config.toml
n_kv_head = 12
d_mlp = 2048
activation = "swiglu"
rope_base = 10000.0
parallel_block = false
init = "uniform"
warmup_steps = 430
decay_fraction = 0.557
batch_tokens = 131072
train_tokens = 928800000
MLP neurons of a small language model. Each row is named by its layer, matrix (gate and up: input weights; down: output weights) and neuron, and shows model dimensions 304-495. Each number is 128 + 32 x the weight over its row's rms, rounded and kept within 0 to 255. Numbers have three digits each. A neuron's up and down rows have the sign that makes its largest values positive.
After each neuron's rows, "fires after" lists the tokens most often just before its 100 highest values on Wikipedia text that the model never trained on. A number after a token or word is its count.

L9.gate914:178058190139112065184133151152104104141116125127109058072101070157117148154146101156124116117148113163167079121103061091124095083152169148100116134182133146107152126137123161083179168092071073080153082149146148138078115132112147160117174137099127123115090132142145168143123114097141119161168125104045078142129153133116121107120095098052098103163114089157110165134165022100193181140152125114110121122163147086118163107109142125157075059135151128152125143160109125123158190064129087109070138092164100091128124160082123097125077122094119155127116130088118150204116166116148113089
L9.up914:156081139136156078114062159071175111108165078156153102141136130169073113151159144101103137097058102178110183151116109064080145238136155143176140117109142149053098089127168165168096190124064125093099149127192132105122137102130115120117166098136177144086152089133095162097113083056142166146143206169107063126133177102130131143083136131120134142113176178131134145123125102048104121117076162105126164141191065141102083103142149123053153095103101129139141172105070137133137188106127134131138138148167147084134130108077126103098126090146141119109138093178169127109141174157170075186
L9.down914:175179182122182110096125138106135153119125128156065124212118134104135123105171109134067128135106106146145159199128182178128119213200102198132112152099138140123138100130187138090145131175057095098059183122169119105127068108161014082111079137170137139170147171156201079124134132129097122172123070140115163137097102112157139128084125085104170122120135145121141156144123144154079048103139118102154123155158124092124161084122154110079080132140120148105154139125146175123077101071120162136171122128121126148124115088114077134136103097065150138163117147069093163150181129097152135123
fires after: "0" 31, "." 25, "6" 4

L9.gate48:175131161129155085155105128156167070103185171108176171159105203104178203124134105227151099161183138124085170104131115162119105074146119105086150130168104148138152192137127175178183150159130130132174108050103091115115164101148165176140103102129138170128115082101115170162128144174091041070160109120092191132083140179142175155097151077120082147132129121122106134157174129132105164137073138159097154145092144173101100119132136174156190054187125152104105110115120149083159141126137095094114084084182108167201138112098158165081092095118056155138120171116104167149104139152150165164
L9.up48:116128109117140083123100075135153087096104143146121111102102092106156115141126109087123122087136189130198038122140113127145132095131174131105154127140134146094153152158086106128097111121128133135050126143126122112087134191102139193121066108104114101151187092113103112151058130134098183151121100109147144161060120108131162126196154143135064100147148087108128117131083133162138158174191088138071128081210116059144139137151168112152168171083191110143162121103069138141120115104119212148144181140087153140164130172151143127123111136140153151162150142099135124125119134113091078098
L9.down48:086120100125149086120116128107183095127087151097146119115128146125096136158199169128141135103109129113147147132102144146111160081050176090066158145132214124090143153119067140153144113158124143133123099138171088115143186075194133188150114142041138073152157069177071158185121194135093137125132141077109151199154105103140113161053102136136135120166153114201115101107126139136121125145091107164087198124136086095172147152160082159166134140104127095191175165120077119090155097099165100064128144122092126186101144138102174125093097058115084186063093119112120164106134117119130091106
fires after: " the" 49, "The" 20, " The" 10

L9.gate361:104221195138129165192103141107144110118163149164147115133141106136157163158109101189075164150125106161069100182099151098096097102119172130133118150125195120131113082130085093193082168131191094109158094153156170130186171155162107122109081164150096122131136082115133073163155154153111117159112168110120140169142125077104090130110121114131075148064188066097150170125178112187148144103099132116118163170105150069135101123114099094155134094144108123093112140102108135058133103132166112107130112139101081096073148089144126164155168095088156150116159120111140152111154115121111107089
L9.up361:137088059142140117145149117158090105106111187122185132101101130149141068149129090121138041098185187142081125105135141134113135088171138183065110139171065116140193106148154137145156122173102125198155191166178136187130169116131202075142118171133126110141121157122151117082054147145194117120133153040100108112111114139130097085036086145140120128160170082188089107191129170134039114086071128063129071105132120168084138089137137123075135089128191150129123175071094130060185102163122083082116117170140213110123164093166100137169098129090063115113150101158124169100104096159216120089
L9.down361:068098204120091129132144142142129126133124166138109141068154176122082143186128098147112111146128156095142111087121149122148149128076152150132169141088133109120137156087119085138076169162218125120174094119107112144079164110129113082143153087091178103126156136148104134141157128130141149150112175184125145173114135106124130157137126164089144128151125126133124113115118112120070126140142044162108113107124131111146171156108118157085134105106043106180129079137122108130071132086130119105159125135116144102108148151111126116148136180156156156142133121127099150159127069142134145129
fires after: "." 53, "3" 4

L3.gate1677:107089109048178163207159054123125106093091157216169083130114153120080150112085129148122106119135111153109080152155126115124109149126084164101122193099177119121070092123096156120145095075112099080144148159096098139189071144142137124120094144145129148135116164097092143153133099082120096107087123136172116111118096132065120160120101173226098121106098133137175133158154140139165160096157147110124151137117102128129146115110104161111138155180138165070093151100160144109195089060084129137139094093124109136152146110088159183099125146171132122114144140187132125094142131102119111139
L3.up1677:122147075144171171106175113117123168128115159145193078211125114115096121114105081168100088145178137144099113172152153163133119136112129173115076109110142187121171172192125181150114128028144080087173111144147123122134109052076155166148118154093151123195113155097114055109117120111128121100092118134140131067090184134103128050110082121119094094143113114153132163143106161153105173151052138116148170141095161155091120116147134122092153125071178122168179182128107128180200110189126173116108077075160151140121123119079146158087167055117160137095128103128156118132144116135147142091
L3.down1677:125101148180119132129152137077130170062061118207114111118074143085115119121107158136110129122124181159154159186119146138100102137096146068134123130167139100058165165179119109140160151112160148144147134117119179122082161118127164155111162149067122011113152185125140099153142138111116132119097189115160054134186090101086102140167145126145162150172135115183108178168159146104147209100131074139116100145119149133204114120072171162137139109099166122143165144179142142130098088132153145111210113131146138150163141141108168136072082111138187162065088135096159148117094054152081092121
fires after: " |" 48, ")" 12, "." 10

L3.gate619:134091152156136117113061158077135145153122128186135111117126098098097128136089127160096107114126159114091148130148154113150053107162166163140113157095160120155104134110108129101200144098143127136152099138089159070163087162124169113100201134057136110116121165094077182192094097148082183113150161156133123114106132126079118116089133129125099156127150131134159141090085133092114181189132112161079110136166114067118158128159216113178137117160106127162114186077113126096083098136141169113124134116136141127090097159081124168169194159136156142129179154142119130124135112175134144105
L3.up619:101071150142114178171080094074140135144154134147124080050211125169082124131086102108146081082152192138092078067152193154123050138144152152126150116165128141106101173099104128119121113142153122154168150157081125088174059164110157114082176117122176139096112164146084190148113111139061189117137151099156113133142168112049111085086115151135117180093155171186126173097145147110092191152129135135100105143179096108142135145101150118108137150111162160151141187107091118153111087105111126076161152119156168127071145141108138141190126118156170100125173154116167139105108103116176136089
L3.down619:093146146127148138099104107112104126119148115140129107113186137133122141099081112125153163169140136112113122112132125166148080183110142142144127117106128170121141135129149109150101105132093183125182147147134153102118145173110082099135112132103174000092079092086078073122186137106170096148145133163109097125138101144139134079084152119103127116098123148131114119123101145080119145092135117136106122134138164145128149093109109147104147140130138146170099112156120095133114090137144153119133104140160113144130127187117155125127125106105161160060135127138113099134122108157094125152
fires after: "." 86, "\"." 5

L9.gate645:187170132160100097114101111098123077149131170130191156085145164091096121094159114156120085138132142152091104112136097113128142176193094122168174126165201124113077163206108088147126172132094207101145118143123090096160091166121159129095075109178163111116099134124101079168116121125118190154151099091115152089110144140117111128129158110066117155072178076079156198085188114162147124126155143119075108149124141157187112103104131166106044186167110089146152156128082130166140133118135139139104183183126149107132106145192153192071115077149114145157143112070151091133171130065132138102
L9.up645:106159124165106101111122110113156068151153099208103133116122190110131128129164123203144143117133144169136107077133141148163043128072094090140174080169174151135137131136128159118125157084120164117080170139104140126079062164095153148179151129125179110100097173135127115153122070093124163164114130155162115160120141135115125150149116120166136094168141119129171112175175165130142168158077116156146146123072114113174081128149078138118081097150133142124160097157117092078131101164087141089062095091098145084079120076147108137117095132155135133102166176077101104130186083093131072116
L9.down645:142145142108105146128147130133163115123055089117152102100063134096178156133102143101173155113093097139128136081110155090101099093073081103138139090155125122118083156103116099161114130100155229140216113137105171153051113134148135142080145134144146085115155109083165100133082162129102167126212157148117153175163186073108138114116199124065186127156136149133133153146079136165151137105126141152142122105143084090199121158121121046159148067109104124118105168112102097098052107125129116151134097095142092121124166107135125139116119128124082127144141157096112108150178153155137114126
fires after: " " 78

L3.gate1090:099154140199188077115089080117110175142143158135192106144156106140150110076104088126150112106171103145125108154137146117158150147168160133096139155124119168139122112087128151094082124113131187144136129115137090157189115123161140100116113123109126140121131157146185071150151124121047132120052085085174134111125133119148137184137150095185109134111115179111140119119124111157181163127137094127131184092112088039117098117087112167119139147143168110077133135133083133121140114186148140146125120120144154102144121132121123193110124118138183097136168195176131144119111158102144130156
L3.up1090:120165130145130082108120101046106154138140085078129114150154153137154152120112120104162188100124073154142105189126129086136121126146150133129098105117128131119111129121127103095100122120085203115162112124130138131176099125104086075141128103157172149102167134124180108126167147122076119061067101087213109085164101091099190203172111126144192115062091204091105096109143143131153135111137116126135168092129087067129109118068120207123093166184128090112139098149138136151175133188153105164128101113129079110120130174141096167071173117131160100108141168246123140094161110109134119138
L3.down1090:134114100090103186122119157136145105117120104099115088085148134142090107142111150108151116144136068124185126133098148091107135147099124147127029103140102112147118103147177130162128160142116171130147111158110079112110143136120123177127192113164090120080161118176125181103137172108163077107166157117141068159113079112087142109105128176130149053119119138135068088156105169067112139070153171112157138131093150197128132142103184068106099158103093090130131101039124102154177165073155090150160147118162116153135165152133157052094087158168080156101115104127155093149142150118104123130
fires after: "0" 41, "." 33, "5" 5, "3" 4

L9.gate1761:093169104096125108134104100183171104130133158133084089096149159122126131122119136143112165123109129157143200149139090153126143116139153105116111121087115132086130192140182127117045140139148163120163118168077149115134086118141147149077119096159075121185184134107132109150148079147160060119138070110110157166160161140166102153120150062124099213094158156151123084118149047116130100134051087140150191112061055151096124114134151165124171140184110078057111169150186108171119161186155106086148111170124132139084101085116130165129140102098121136142097128111079123125074222090076160149
L9.up1761:136042066137079091144102171139088117067114134143080118080141153133079140144177120114169120090078109106129129168127137158080095134153151131172113096137139095066171141158162154081135094156052136105118158140114127126147075100155126127119108030124084127090142086152196156128115122135165153122154106105139074144134174170106117143071099113098121153114130151097093088082144131108108104094067177094178148145058108146124107095127099101112114076145093058106128096185141145146102172198149122078178152180177160118093157115162092105096181118100199145053087043115094150114089193064083131133
L9.down1761:123142090145149171110113185112098169139111133145076155113105110106089148169076147141043069111047098160110108129115103088129125157115144106196082153127138140148182116179099098104181082179084098124097099087129148150172046117142153145108124149116115151092140151139207128099183144177112202153121167166137098191129081155055136095052156123137147111097168144120126146145134168138105132044122101059076118152100117142174114133110133057105117142168081094136138155102116157127086117130102104141170090172159083179166170072151123103079194139146195109084140136149065109111130091111177140128
fires after: "." 72

L3.gate560:140097044162180096129093119099124097115194154104170125186082110185082188153128119161114146068132181146146082121184151114154121132160181108133100143115121125140141103123140108088089155154115132255117145110113119162109155122201107119112142154165136130144160156079141141131109153170092075110084152169180133094087141133106142122142172139109182098163171116147111111120164146177168144104153151178126141102126123121108115144153176145180139124116081112090075117098127103156186094159098127087112079094126122185097096125171102180146107126133077040130140107137161095177158093078102162146
L3.up560:108109078108156074159116140106115189131151125121104185170151095183140169119134146159096166120175159104139128142090142147146148100120147149138103094100097162137111096134156119153087132148159096130117141064120151076219146152145163115101110155158192126096065162102051142109107118073192156134133170119132137085116087103125159075113160094131094103171111157101101112064111151168107177154184133141122171055100126158121155144055108129127136143098114158114115150111157090179147075141124206085076136140103139176137167093106120135094119158119128154131131092145169098073183086101083115134
L3.down560:169127095150175078165117108179176134095121163121104127127116133084158164145169170103160136141097139133145100147149111118096113155092177117099190138130113097079099161111150124081055143112140127140082119143110086142178140089071112158166091164142157156112124148168059151119140142081163135096129116158112112121129086158168188099101141145188120149140092126175086147128099080144068139148116165168151191109130112100098052134100146123135116149122111147125179123164171138101125118111144131087131179153150166162148105127107102111129116102131095116136158107127145140075133050098108110098
fires after: " the" 32, " a" 7, " his" 7, " The" 6

L9.gate853:151088192173137143135131139122123146125108131168099100132170104103082089115063094119128156117122135150166090122098160182160166154148118179105138165096153100128135160105173141106157103059173156137142132143155109106103051128151134105148183120132065095136135117105177136106151134124156137119147139102150146100164212140143099148122167113123111155094128116152124212102109131093104166084076129145134162103128130078146090083094185113109144110094172116096147098130168134149092209128195168049122136112127153096097070093125168141107154135132149117146126125155157077125118123126101136078
L9.up853:151118181095184154066122240081152075168143147181078094109190129128088088119156175149163154132061199108103156141150130148159131080102128134168123085123086149103106229137161186099089102136151167089132102110137070134118107190113092092163094154140153114172058079093127131173117085114149119135158156103144145158089119189197154100084158146074111089109162132159149152143169122133209133086118125126119151085158188139124166143161091134156150088112161155115128090177066157115104108155079123132151080102110133165161184132148203138130066062060088105158124161125096104118098160118145136111
L9.down853:089125027140175160182094146110168099091074175152132159075135098089196117118121197137131096134114123128015100168122120129111175119131130177154117141143101180070144140098115149088201110122091108058130118154116115083110113184095120130139106097110054157149094154135181156104132165147151108091175155106153101113135130179161160077182128139125128121097138097092104077101109181144094061137096033148126129164176108139164072163140119130111183145170131116098126117114162130073155171116122140198127152151070120171120132098149142089121171108180146140150096151082118095102170103091159140110
fires after: "." 46, " |" 9, "×" 6, "0" 6, " one" 6, "|" 5